python train.py --n_head=4 --d_mlp=1024 --lr_mult_down=2.0 --decay_shape="linear" --batch_tokens=16384 --dataset="wikipedia_en"
MLP neurons of a small language model. Each row is named by its layer, matrix (up: input weights) and neuron, and shows model dimensions 128-191. Each number is 50 + 15 x the weight over its row's rms, rounded and kept within 0 to 99.
After each neuron's rows, "fires on" lists the tokens most often at its 100 highest values on Wikipedia text that the model never trained on.

L6.up954:62 53 46 29 52 57 52 47 59 46 39 72 48 31 21 00 31 48 43 85 52 54 70 32 70 12 54 44 45 50 67 55 53 77 65 55 59 56 71 40 51 71 61 87 50 47 34 68 46 68 55 36 45 69 64 59 49 50 35 67 55 53 34 28
fires on: " an", " ", ",", "n", " July"

L4.up869:40 46 51 17 61 39 50 74 79 49 44 46 51 54 74 57 78 39 47 50 42 47 88 65 55 47 65 33 62 53 25 22 69 48 53 62 61 36 51 57 51 32 50 31 69 39 41 43 43 39 34 33 41 36 55 62 55 38 47 44 61 48 38 23
fires on: "an", "a", "ain", "ia", "il", "pe"

L6.up1021:43 44 55 72 40 51 39 47 40 50 62 54 54 58 60 65 56 52 59 51 61 38 48 55 69 47 39 77 48 60 58 57 42 58 26 39 64 62 32 26 53 66 55 14 48 40 65 55 56 28 53 44 41 45 46 29 61 50 47 37 38 72 60 79
fires on: "le", "re", " acc", "qu"

L4.up955:52 34 39 61 66 91 45 55 73 34 52 49 89 16 63 32 12 41 47 49 43 77 67 59 64 65 55 49 27 49 64 47 53 49 43 43 51 58 33 28 49 60 61 23 58 52 60 76 71 29 42 40 35 36 65 41 55 48 41 31 56 61 53 50
fires on: "ad", "b", "f", "ar", "o"

L6.up50:56 57 24 59 62 61 19 49 65 40 44 49 32 56 21 41 62 37 10 48 35 51 49 45 64 47 57 66 55 65 51 86 58 35 65 65 61 50 57 49 49 60 46 75 34 64 47 52 17 73 58 45 52 39 51 66 61 67 66 54 69 49 32 45
fires on: "ac", "al", "enc", "or", "ass", " as"

L4.up986:33 62 13 55 57 61 27 48 25 51 42 47 59 41 36 57 32 74 83 64 44 49 35 33 65 53 57 34 38 53 38 37 72 50 46 45 47 23 52 30 55 41 63 35 56 49 37 21 71 37 47 00 48 38 42 62 97 57 55 57 38 28 33 62
fires on: "am", "al", "ict", "l", "r", "en"

L4.up600:53 46 39 65 38 50 57 71 29 68 53 28 50 45 61 47 43 55 60 53 34 51 45 32 55 37 59 78 45 27 43 75 34 53 77 50 51 72 52 31 65 54 31 39 53 53 55 68 41 58 53 21 25 48 48 57 49 56 31 45 52 49 55 87
fires on: "m", "ng", "am", "b", "h", "ab"

L4.up737:44 41 48 56 41 34 99 47 35 59 49 58 45 47 50 52 57 21 55 50 57 67 48 35 58 38 50 56 65 47 75 51 63 50 35 38 33 66 38 23 54 59 25 53 59 61 46 63 34 58 23 57 33 60 54 43 51 30 28 67 38 42 47 44
fires on: "ri", "se", "ail", "ob", "n", "b"

L6.up990:52 33 32 50 35 73 45 40 80 84 58 50 31 69 65 06 25 50 43 65 42 29 33 51 24 31 51 33 55 32 54 54 50 46 30 62 68 45 51 69 08 54 48 54 56 80 60 47 45 39 61 46 40 52 38 13 61 47 57 63 55 33 50 54
fires on: "iam", "av", "om", "hen", "il", "or"

L6.up708:56 62 15 44 55 57 54 58 62 62 64 57 67 83 39 33 70 57 61 63 49 54 79 42 29 59 30 78 57 37 38 37 81 70 49 58 52 59 35 81 61 52 57 24 64 69 48 82 45 47 50 63 28 62 64 65 63 53 53 42 33 49 69 30
fires on: "y", "amily", "es", "ome", "ure", "al"

L6.up73:60 79 47 41 77 58 38 29 54 63 57 70 64 60 33 48 53 39 54 67 71 50 41 33 42 50 54 72 43 56 68 57 27 45 36 55 50 49 59 79 60 49 55 29 35 39 37 40 14 39 31 47 42 49 69 52 45 24 49 29 70 51 62 48
fires on: "ial", "ent", "ious", "ual", "ar", "ant"

L4.up168:57 45 41 41 42 39 77 75 56 47 53 37 33 55 43 13 61 70 13 49 39 30 72 57 69 76 45 45 58 43 14 52 45 34 56 57 57 76 64 42 30 68 42 43 33 57 32 34 51 28 91 53 48 60 43 35 49 38 57 60 64 33 54 31
fires on: "-", "ain"

L4.up697:32 80 57 82 70 42 53 47 48 69 36 29 70 41 65 44 44 62 36 46 60 40 39 32 25 13 43 46 67 76 35 55 65 31 47 58 59 41 53 57 48 80 57 46 48 53 72 40 37 38 55 41 52 57 51 63 40 32 41 39 57 61 55 58
fires on: " dis", "a", "io", "n", "is", "-"

L4.up554:63 32 23 19 54 64 36 68 77 55 56 41 29 32 76 42 58 35 25 74 47 78 56 58 54 33 64 46 30 48 30 40 39 63 47 57 70 59 74 41 40 44 35 57 59 51 26 58 40 43 41 19 28 44 64 77 46 41 21 46 60 54 59 74
fires on: "ish", "ut", "on", "en", "ast", "ate"

L6.up628:40 30 57 33 34 59 61 38 59 72 54 58 64 66 57 19 33 33 51 64 23 64 82 39 43 75 67 62 68 56 44 43 69 65 86 62 49 61 59 35 72 59 63 46 54 57 53 40 49 44 00 67 30 38 28 55 53 64 42 40 49 47 44 51
fires on: "f", "est", "st", "ou", "h", "he"

L6.up659:21 53 73 45 17 78 48 55 72 35 34 25 48 58 63 25 62 30 47 64 34 71 66 33 43 58 43 66 45 40 55 48 56 58 55 62 51 49 56 44 51 42 60 79 78 55 39 55 41 61 68 58 31 36 33 76 28 51 28 64 73 48 25 76
fires on: "er", "ut", "em", "and", "ig", "en"

L4.up226:40 69 49 37 53 73 57 43 56 57 28 66 23 46 63 36 35 53 40 45 63 57 61 43 53 31 55 52 47 64 43 73 81 58 64 50 41 59 51 81 43 76 42 39 55 43 42 54 65 00 45 38 45 43 45 48 52 57 59 58 43 51 34 55
fires on: " bec", "st", " p", "id", "c"

L4.up880:44 50 83 39 37 72 50 33 54 58 72 65 82 48 51 50 38 41 51 37 43 26 72 41 64 63 59 56 31 30 37 46 35 55 45 19 52 78 74 32 27 59 48 60 45 53 33 43 66 43 62 65 44 59 49 51 44 37 55 49 53 60 52 49
fires on: "in", "ear", "ob", "un", "ort"

L4.up862:51 41 40 84 67 68 43 45 40 37 32 43 52 31 64 37 69 54 49 75 74 38 45 25 51 52 58 63 51 55 62 42 50 16 48 70 52 27 49 71 43 54 09 23 30 72 79 43 45 67 52 37 76 52 49 41 49 51 13 54 65 37 64 70
fires on: "ral", "mer", "ural", "ical", "ial"

L4.up351:53 52 41 47 49 42 69 62 53 33 60 63 68 59 51 51 63 66 32 62 41 46 79 70 62 21 39 47 48 48 61 65 71 18 40 31 62 69 47 43 68 44 61 65 68 60 31 47 22 59 62 52 32 62 62 23 68 51 54 62 36 53 40 45
fires on: "ar", "man", "n", "her", "ain"

L6.up794:47 31 63 55 56 37 43 58 77 48 63 41 50 32 30 45 58 43 92 41 43 30 33 74 85 58 79 65 71 93 63 54 52 62 72 64 45 50 54 52 73 63 42 41 27 44 64 69 41 35 92 45 68 45 38 28 43 58 55 29 66 72 45 52
fires on: "al", "ol", " Can", " I", "in", "el"

L6.up517:48 51 56 43 37 80 51 51 50 26 58 46 52 55 79 22 67 36 81 42 46 45 69 43 48 47 69 31 64 54 45 48 58 42 53 58 57 29 49 32 70 60 74 27 47 37 45 52 26 58 34 49 62 39 74 53 62 57 66 59 52 41 49 26
fires on: "ut", "est", "erv", "ord", "st", "ect"

L6.up562:51 62 48 54 61 36 24 58 40 34 38 00 82 37 57 55 49 50 69 74 55 46 41 63 42 49 72 36 34 69 16 41 35 44 52 40 41 40 66 78 49 54 63 25 48 38 47 22 69 50 44 40 27 45 42 44 41 26 50 38 29 54 56 50
fires on: " |", "°", "11", "3", "is", "a"

L4.up728:19 64 49 38 51 51 48 55 48 65 58 38 47 56 35 44 66 47 92 73 57 37 31 45 61 65 73 54 38 76 65 45 48 22 56 45 66 30 35 50 39 54 65 55 53 31 53 41 39 48 46 35 48 40 44 33 35 48 59 26 53 48 21 37
fires on: "er", " ", "ic", "c", "r", "al"

L4.up381:56 64 63 52 59 51 65 31 48 39 52 25 54 63 63 85 53 67 65 43 50 61 56 53 49 62 54 48 45 23 39 60 34 30 42 65 63 56 28 59 44 62 26 46 51 66 69 60 63 29 51 39 61 49 47 41 65 48 25 56 31 45 60 68
fires on: "ial", "ral", "ural", "ime", "ign", "ury"

L6.up27:08 58 27 60 47 59 56 23 65 79 40 38 59 54 91 51 48 55 76 54 62 55 20 62 70 62 52 34 33 33 54 38 57 56 69 46 25 21 47 83 25 48 53 55 50 54 30 56 37 57 61 59 68 46 59 38 66 49 52 60 45 45 77 56
fires on: "es", " cont", "reat", "ust", "est", "ect"

L6.up740:43 23 35 15 52 55 66 60 44 56 72 53 53 34 73 06 60 74 44 62 65 38 76 66 54 49 42 79 69 31 55 50 62 54 43 65 44 51 70 48 41 33 48 41 37 68 48 46 33 39 85 24 44 48 54 67 12 24 21 56 73 46 24 33
fires on: " w", "ly", " re", " b", " f", " ear"

L6.up203:44 61 56 70 36 62 74 42 51 48 45 43 27 63 64 49 58 40 60 35 71 35 65 67 41 67 55 31 62 63 48 35 50 37 58 36 60 33 40 35 48 66 46 44 26 64 49 58 31 56 46 49 47 32 23 41 35 55 50 34 46 49 33 42
fires on: "n", "ib", "ed", "r", "v"

L4.up44:46 29 51 55 73 34 79 67 66 73 50 56 55 34 45 64 50 76 68 56 43 30 42 53 53 52 53 42 42 77 31 32 57 51 60 65 63 53 61 52 60 69 34 50 38 32 38 45 49 38 92 54 60 50 41 57 60 19 33 44 62 52 36 50
fires on: "al", "in", "ad", "per", "ach", "one"

L4.up828:52 64 48 14 73 63 43 56 17 77 60 41 57 53 46 53 92 41 17 61 54 72 57 60 73 54 55 35 52 61 36 52 53 43 28 68 70 38 49 48 34 45 44 33 50 72 27 45 39 48 27 42 48 28 59 62 41 49 40 51 61 54 54 35
fires on: "us", "a", "ain", "rat", "ic", "as"

L6.up735:29 47 48 45 45 67 55 53 67 45 41 42 66 68 58 40 36 58 33 45 56 57 55 51 30 41 59 57 42 46 33 63 68 61 31 54 50 42 59 54 50 08 25 56 55 37 43 64 50 54 49 35 22 37 56 64 59 74 48 51 68 70 64 58
fires on: "i", "v", "e", "ele", "le", "ch"

L4.up937:49 46 53 47 47 34 23 65 85 50 47 37 45 62 37 52 33 51 50 46 43 49 52 66 54 48 32 72 40 69 25 31 41 48 81 45 45 33 87 27 54 52 46 53 60 53 41 32 48 46 51 50 40 47 62 40 66 56 55 17 67 42 51 48
fires on: "st", "ot", "qu", "let", "ap"

L6.up991:38 94 50 47 60 36 22 41 66 71 79 43 31 48 33 11 78 30 23 48 29 49 40 74 64 67 48 64 71 62 61 37 51 36 27 61 50 58 62 56 64 29 54 62 63 57 40 36 36 43 24 61 54 41 59 56 45 32 32 55 46 82 42 71
fires on: "a", " k", "as", "ub", "ord"

L4.up229:52 63 52 44 57 34 33 58 54 33 34 76 62 55 61 29 49 53 33 47 50 43 37 37 61 44 43 51 46 47 71 36 50 53 50 58 48 50 42 39 50 51 39 87 49 42 68 46 42 22 69 52 79 37 44 40 32 34 63 73 43 29 49 26
fires on: ":", "in", "c", "ult", "ent", "ear"

L4.up916:36 51 45 66 37 48 23 51 62 78 57 48 47 58 80 54 37 61 58 66 53 36 51 72 46 64 44 49 66 54 51 74 40 42 53 46 55 32 39 29 48 48 40 59 49 36 79 45 36 46 28 16 49 53 16 49 39 52 25 52 50 57 57 67
fires on: "am", "b", "end", "os", "ong"

L6.up78:49 66 64 57 70 40 31 51 56 42 52 41 57 61 69 43 16 25 39 62 51 32 47 43 56 37 43 43 42 54 50 76 60 66 44 56 38 51 69 55 56 61 47 60 76 50 44 83 34 54 64 17 51 34 41 49 76 43 46 70 47 76 18 52
fires on: " ", " an", "===", "\n", ")\n"

L4.up379:22 52 33 47 50 42 43 45 67 59 23 32 34 59 63 32 34 38 50 55 36 45 60 50 66 43 32 57 34 51 39 53 51 43 86 60 75 80 51 66 77 25 43 30 59 11 57 21 55 75 50 39 61 57 48 62 43 40 76 33 40 70 27 48
fires on: "i", "is", "as", "ish"

L4.up791:66 57 59 56 56 48 49 53 56 53 30 54 55 59 56 69 02 64 45 33 55 48 63 68 48 30 47 64 07 45 76 31 35 63 59 62 72 65 73 45 59 56 39 64 55 76 57 60 38 49 61 56 38 30 80 76 59 44 51 51 89 58 28 50
fires on: "em", "et", "and", "ep", "es", "ail"

L4.up543:70 50 56 55 44 37 87 64 50 22 78 74 46 41 60 47 27 55 27 25 51 37 75 27 51 78 35 20 52 79 49 25 45 24 50 58 27 36 60 49 46 41 46 76 41 47 38 38 45 24 58 57 44 47 57 43 69 37 47 42 54 49 50 71
fires on: "ent", "ack", "ast", "ar", "est", "f"

L4.up800:72 77 49 12 57 58 44 41 49 63 41 58 63 48 48 55 51 27 60 58 57 48 67 57 51 31 58 44 53 40 39 61 46 42 38 38 44 35 40 64 37 69 36 44 77 25 70 54 30 40 41 69 72 49 50 52 56 24 32 70 61 66 60 79
fires on: "em", "id", "ough", " D", "ong", "e"

L4.up251:38 18 83 58 48 26 21 31 46 56 78 21 78 82 45 32 68 64 39 48 37 49 58 54 30 79 58 50 58 45 71 58 74 62 81 61 50 49 61 41 63 43 22 41 53 62 33 62 51 59 49 83 47 39 67 49 34 28 67 49 46 45 30 68
fires on: "-"

L4.up113:30 46 29 56 58 37 53 20 49 60 53 62 63 58 57 29 55 38 59 44 62 61 53 59 63 54 51 52 83 48 46 64 35 32 73 28 46 44 48 53 56 51 54 39 46 18 51 50 14 22 76 38 45 68 47 47 74 47 70 32 40 34 60 61
fires on: "y", "ust", "es", "er", " not", "is"

L4.up733:35 45 81 58 53 46 43 32 53 40 44 44 35 44 33 52 58 37 40 58 29 35 36 47 62 52 44 74 39 47 44 18 70 20 54 31 68 55 68 50 59 46 79 58 51 54 47 56 39 20 57 36 43 53 47 74 38 36 47 68 40 52 32 67
fires on: "at", "d", "ed", "t", "im", "o"

L4.up467:75 53 57 46 49 37 39 61 63 62 53 26 48 52 41 67 58 27 80 28 42 74 52 51 27 47 46 34 45 73 60 66 59 18 57 50 63 41 50 34 57 50 69 50 50 54 63 35 29 73 45 38 29 19 35 62 35 64 48 53 51 77 53 59
fires on: "g", "ar", "c", "ish", "ra", "e"

L6.up270:56 30 29 57 72 47 64 56 31 50 60 54 34 85 60 62 69 68 34 79 48 72 47 44 55 36 42 82 34 64 79 51 41 49 36 54 60 54 19 31 50 58 48 77 38 58 43 52 36 51 53 55 76 44 44 53 51 50 49 50 65 49 39 65
fires on: "l", "in", "r", "s", "/", "ar"

L4.up678:43 28 23 52 39 45 63 77 56 34 45 21 53 56 58 56 29 44 48 18 56 60 73 71 70 93 23 65 57 35 68 57 62 55 62 70 41 76 56 57 20 46 74 21 42 36 45 40 58 44 40 49 51 50 45 44 25 36 56 60 49 58 41 56
fires on: "-", "v", "b", "al", "e", "and"

L6.up37:50 66 46 70 59 53 78 64 70 51 43 70 38 42 35 57 66 57 41 52 58 57 65 59 87 54 59 47 41 79 77 50 42 36 53 56 65 35 62 40 81 60 63 75 38 35 51 48 72 72 25 23 60 30 65 37 49 48 73 48 77 39 45 47
fires on: "al", " For", " for", "ace", " Con", "or"

L6.up900:57 55 69 60 72 63 45 75 76 56 18 47 36 71 50 48 48 49 68 40 44 41 49 32 65 22 14 52 31 35 58 63 77 35 36 38 56 26 55 42 54 43 74 42 50 67 75 69 47 69 55 36 32 46 83 28 61 61 57 49 70 53 34 47
fires on: "ation", "ate", "e", "ail", "es", "ise"

L4.up642:52 55 46 56 51 43 33 77 50 36 31 56 82 55 79 51 33 55 39 64 39 30 49 73 76 73 49 30 65 23 64 32 64 40 70 58 38 41 24 40 40 67 49 16 65 48 49 58 43 77 45 21 84 22 50 31 48 48 59 40 43 26 44 59
fires on: "s", "n", "b", "f", "ec"

L6.up253:56 76 45 54 34 44 61 45 61 39 43 56 53 28 78 39 36 39 69 41 60 16 60 45 65 56 23 55 37 39 72 74 62 95 47 43 53 57 72 53 39 60 53 56 49 45 42 39 49 39 43 56 60 46 38 48 61 39 53 65 63 52 21 53
fires on: "c", ".", "oll"

L6.up477:43 52 51 57 51 32 58 53 46 37 42 76 29 56 82 48 81 45 40 37 76 55 62 43 85 58 25 35 73 52 49 57 44 40 33 50 51 63 58 39 47 80 33 32 65 63 62 67 67 29 44 69 25 54 43 40 55 63 45 33 76 50 54 66
fires on: "an", "ath", "p", "se", "ter", "b"

L6.up748:36 68 74 47 55 43 53 51 47 57 60 58 16 46 44 48 04 30 60 37 47 33 36 26 30 54 63 63 70 57 47 34 69 21 59 50 65 53 52 64 38 55 80 53 11 65 62 55 54 12 59 33 51 33 70 49 50 53 41 43 48 48 76 55
fires on: ".", "2", "ted", "r", "ce", "0"

L6.up349:39 51 35 65 67 24 49 42 37 68 42 03 73 66 61 55 37 62 52 82 61 35 59 33 42 55 33 47 47 45 65 43 52 73 47 83 38 48 53 53 72 35 65 42 54 50 26 39 51 26 53 59 62 26 48 48 36 56 49 68 58 37 50 45
fires on: "-", "ur", " ad", "ir", "l", "et"

L6.up789:45 60 55 49 50 64 47 41 55 43 57 33 64 67 60 79 45 82 39 45 49 59 51 51 58 44 45 80 33 17 39 49 62 40 59 24 66 99 52 23 49 28 43 45 53 29 58 70 63 48 27 39 34 16 30 79 47 52 14 59 55 40 42 65
fires on: "ear", "as", "in", "os", "ut", "ce"

L6.up597:61 37 62 47 62 21 45 63 53 48 24 33 62 28 78 53 49 40 35 33 56 47 74 74 68 43 75 57 23 14 48 66 56 60 68 37 69 60 46 34 57 55 48 55 52 47 82 52 52 72 40 66 31 53 42 59 46 39 75 64 30 47 42 64
fires on: "c", "ou", "on", "ip"

L4.up186:39 39 44 59 14 46 47 60 32 81 47 52 54 48 60 76 51 66 45 27 34 67 52 67 57 28 52 58 53 39 33 57 36 62 59 52 71 44 42 43 57 39 50 30 22 18 63 34 57 48 36 52 40 59 44 70 34 66 59 46 40 54 07 25
fires on: "th", "r", "p", "t", "v", "c"

L6.up200:23 35 45 50 73 53 35 48 41 40 37 63 39 25 56 32 68 15 44 80 25 43 56 57 64 55 56 44 68 50 81 61 30 40 57 40 63 65 56 20 45 21 37 62 42 48 69 55 54 60 28 68 53 51 55 59 64 53 55 56 52 50 43 65
fires on: "ou", "t", "c", " f", "en"

L6.up438:55 47 41 74 62 30 50 39 43 70 73 52 70 68 53 61 32 33 49 85 61 53 51 59 50 46 64 51 54 63 51 68 82 68 66 47 65 77 56 40 48 73 51 42 55 37 70 45 29 55 37 71 18 54 61 71 43 49 54 78 16 78 64 47
fires on: "ou", "h", " O", " th", "o"

L4.up103:55 44 57 37 47 20 68 63 30 44 39 41 53 57 48 58 53 46 34 50 47 68 60 30 32 67 56 33 58 32 64 51 54 70 47 72 31 47 12 47 55 51 74 52 76 45 39 33 54 46 57 50 41 47 56 55 25 30 48 41 39 49 66 73
fires on: "ur", "ro", " pro", "re", "ir"

L4.up104:53 55 59 44 56 56 73 56 33 35 49 79 74 52 35 60 36 54 58 56 54 62 65 40 45 51 42 64 53 50 57 32 49 40 46 40 44 12 51 50 52 50 53 49 57 50 75 42 64 40 38 57 93 52 45 58 38 44 51 54 45 51 41 45
fires on: "ent", "fer", "ear", "g", "it", "eat"

L4.up357:45 32 88 72 46 36 63 08 35 73 71 57 27 46 57 46 49 64 73 43 40 29 43 50 84 22 46 44 47 69 55 63 46 58 51 70 68 38 52 54 19 36 51 37 59 43 34 47 60 42 59 31 62 46 66 38 29 75 38 51 33 43 44 47
fires on: "at", "en", "act", "i", "o"

L4.up429:46 53 60 14 38 47 25 42 37 80 62 32 51 57 34 37 72 48 67 42 41 36 42 45 32 43 43 41 36 45 54 46 43 38 51 50 62 38 56 37 31 55 31 52 25 54 50 37 43 65 77 66 46 45 31 52 67 21 37 38 45 56 68 65
fires on: "e", "c", "ac", "y", "k", "j"

L6.up471:52 25 64 57 41 50 66 59 71 54 67 57 66 49 49 42 99 73 48 21 41 55 43 46 28 48 39 59 61 54 54 40 73 36 55 52 32 46 51 49 16 55 67 37 36 52 64 34 66 40 47 13 66 70 72 42 24 60 46 45 18 67 64 63
fires on: "i"

L6.up1003:51 49 77 38 40 19 44 46 61 90 79 25 65 47 50 60 70 62 31 48 17 26 49 71 40 64 55 63 59 68 40 61 59 07 59 58 59 65 42 54 48 27 51 16 53 38 44 48 41 52 63 42 33 48 61 21 30 58 35 69 53 66 68 38
fires on: "i", "t", "our", "ra"

L4.up383:54 62 44 56 63 77 73 68 68 44 24 67 65 56 36 44 60 43 54 36 74 42 63 44 53 06 32 60 53 72 57 40 61 50 45 45 44 23 24 61 50 59 60 49 22 73 37 40 43 71 52 48 51 49 47 40 45 18 14 76 63 75 32 24
fires on: "p", "l", "at", "oc", "ation", " c"

L4.up346:67 40 38 42 30 28 59 71 51 64 62 63 43 63 49 76 56 33 66 57 52 47 43 43 51 60 31 59 40 65 93 44 58 28 50 38 51 69 30 68 44 10 31 47 51 43 24 36 56 51 37 40 57 60 54 82 79 63 64 45 25 55 15 63
fires on: "s", " over", "is", "ver", "ich", "ow"

L4.up338:49 65 21 78 58 54 35 38 14 53 56 38 61 46 31 43 53 40 52 30 53 45 72 70 42 52 73 50 22 29 59 54 74 54 39 53 32 35 63 49 78 24 46 42 59 52 49 45 47 29 58 40 34 50 24 47 67 66 58 49 45 43 50 37
fires on: "o", "-", "\"", "ited", "ic", "et"

L4.up875:40 47 42 65 56 33 40 72 44 13 51 69 44 44 56 79 72 25 90 67 54 64 40 32 54 49 40 52 36 44 50 51 48 58 31 74 51 80 49 41 45 51 49 30 52 53 53 56 58 39 46 64 47 42 58 27 51 60 32 24 50 69 54 62
fires on: "n", " N", "N", "re", "le"

L6.up238:40 46 55 71 38 23 57 49 38 57 73 57 37 55 25 38 25 62 92 84 57 32 53 50 75 58 31 16 58 84 62 78 36 69 46 56 50 41 55 89 36 50 64 49 48 29 64 61 26 69 57 38 51 27 45 47 56 70 22 66 45 55 21 30
fires on: "202", "ol", "al", "pen", " the"

L6.up523:52 71 40 64 45 23 28 52 51 82 73 50 50 43 35 49 50 16 42 41 61 44 49 19 35 66 42 36 60 33 25 45 46 34 87 40 34 48 16 59 38 45 49 72 17 48 53 52 67 61 53 38 62 45 57 38 66 47 65 31 32 52 51 52
fires on: " ", " |", "."

L4.up31:41 56 36 66 65 50 37 49 73 45 52 59 56 45 56 44 54 24 50 63 52 65 61 35 59 70 35 72 49 38 65 61 62 30 35 53 32 39 31 36 58 44 42 40 55 47 66 68 47 18 51 53 39 23 49 65 58 53 30 68 64 11 50 52
fires on: "ent", "e", "c", "k", "qu"

L4.up589:44 37 47 34 55 53 51 39 56 77 53 19 45 48 48 66 48 56 55 57 53 27 36 43 51 48 69 39 58 36 28 41 84 62 70 51 42 29 24 49 55 60 43 46 57 56 53 58 36 48 62 71 61 36 88 60 49 45 54 40 29 65 26 90
fires on: "he", "as", "ro", "is", "-"

L4.up1000:66 31 35 66 44 28 40 35 25 52 40 56 53 22 51 54 63 45 46 32 70 47 56 30 74 49 43 91 75 45 38 49 55 39 54 60 50 46 46 50 69 42 20 64 42 55 36 46 49 44 31 73 29 46 69 51 27 52 43 37 50 52 45 73
fires on: "ed", "ad", "est", "ult", "at", " ind"

L6.up40:62 61 35 56 58 71 44 48 55 57 30 42 34 54 94 40 74 25 34 41 53 44 60 50 64 46 52 94 31 46 68 51 62 45 58 61 67 59 58 36 47 36 50 62 32 36 45 60 30 46 36 28 81 35 42 55 35 88 37 54 54 22 47 41
fires on: "in", "per", "ill", "s", "ad", "r"

L6.up186:50 62 46 64 28 59 83 60 59 59 59 37 37 56 58 29 19 44 70 55 54 55 39 29 68 53 50 56 53 18 81 83 47 62 54 37 52 42 46 61 50 42 52 61 60 59 78 39 54 21 40 61 45 67 42 33 99 54 49 44 67 41 58 29
fires on: "g", "ult", "ig", "c", "B", "ode"

L4.up181:49 65 41 42 66 45 31 40 28 43 56 55 60 46 64 66 46 56 47 34 83 39 56 57 40 61 63 71 40 61 71 46 73 47 65 47 65 43 56 47 43 46 34 36 53 38 52 36 44 17 33 65 61 62 47 26 53 45 41 63 66 30 76 50
fires on: "-", "et", "ad", " fl", "h", "n"

L4.up747:30 29 56 71 39 48 63 58 91 47 68 46 41 35 50 45 63 61 76 52 71 45 43 56 48 76 35 46 59 46 52 58 45 50 55 65 77 39 38 26 48 61 48 72 85 43 59 44 63 56 73 07 52 35 82 51 40 75 54 51 54 64 57 38
fires on: "end", "en", "al", "or", "ame", "est"

L6.up674:54 38 43 67 61 42 48 41 20 54 36 31 50 52 46 39 46 35 28 20 66 46 51 24 75 47 69 72 37 59 54 28 46 35 55 42 38 41 52 46 73 31 44 47 64 60 33 60 32 69 44 52 35 66 48 71 65 65 50 57 34 38 29 48
fires on: "ot", "ar", "al", "ed", "un", "at"

L6.up38:54 45 43 27 34 37 39 43 29 57 64 35 43 71 39 27 34 36 53 21 50 52 85 38 27 75 55 59 61 54 52 37 38 26 33 59 57 44 42 39 47 58 65 65 69 41 57 71 68 50 58 82 51 36 31 45 66 50 59 57 41 44 26 80
fires on: "hen", "ith", ".", "il", "ff", " f"

L4.up558:57 64 26 76 36 54 58 34 64 34 82 56 43 55 40 21 50 72 37 55 35 56 58 13 66 47 62 53 55 42 63 59 71 59 40 61 36 54 74 70 33 73 64 59 45 39 57 43 79 44 63 69 57 37 66 56 58 56 58 35 34 61 55 51
fires on: "ac", "om", "ar", "op", "on"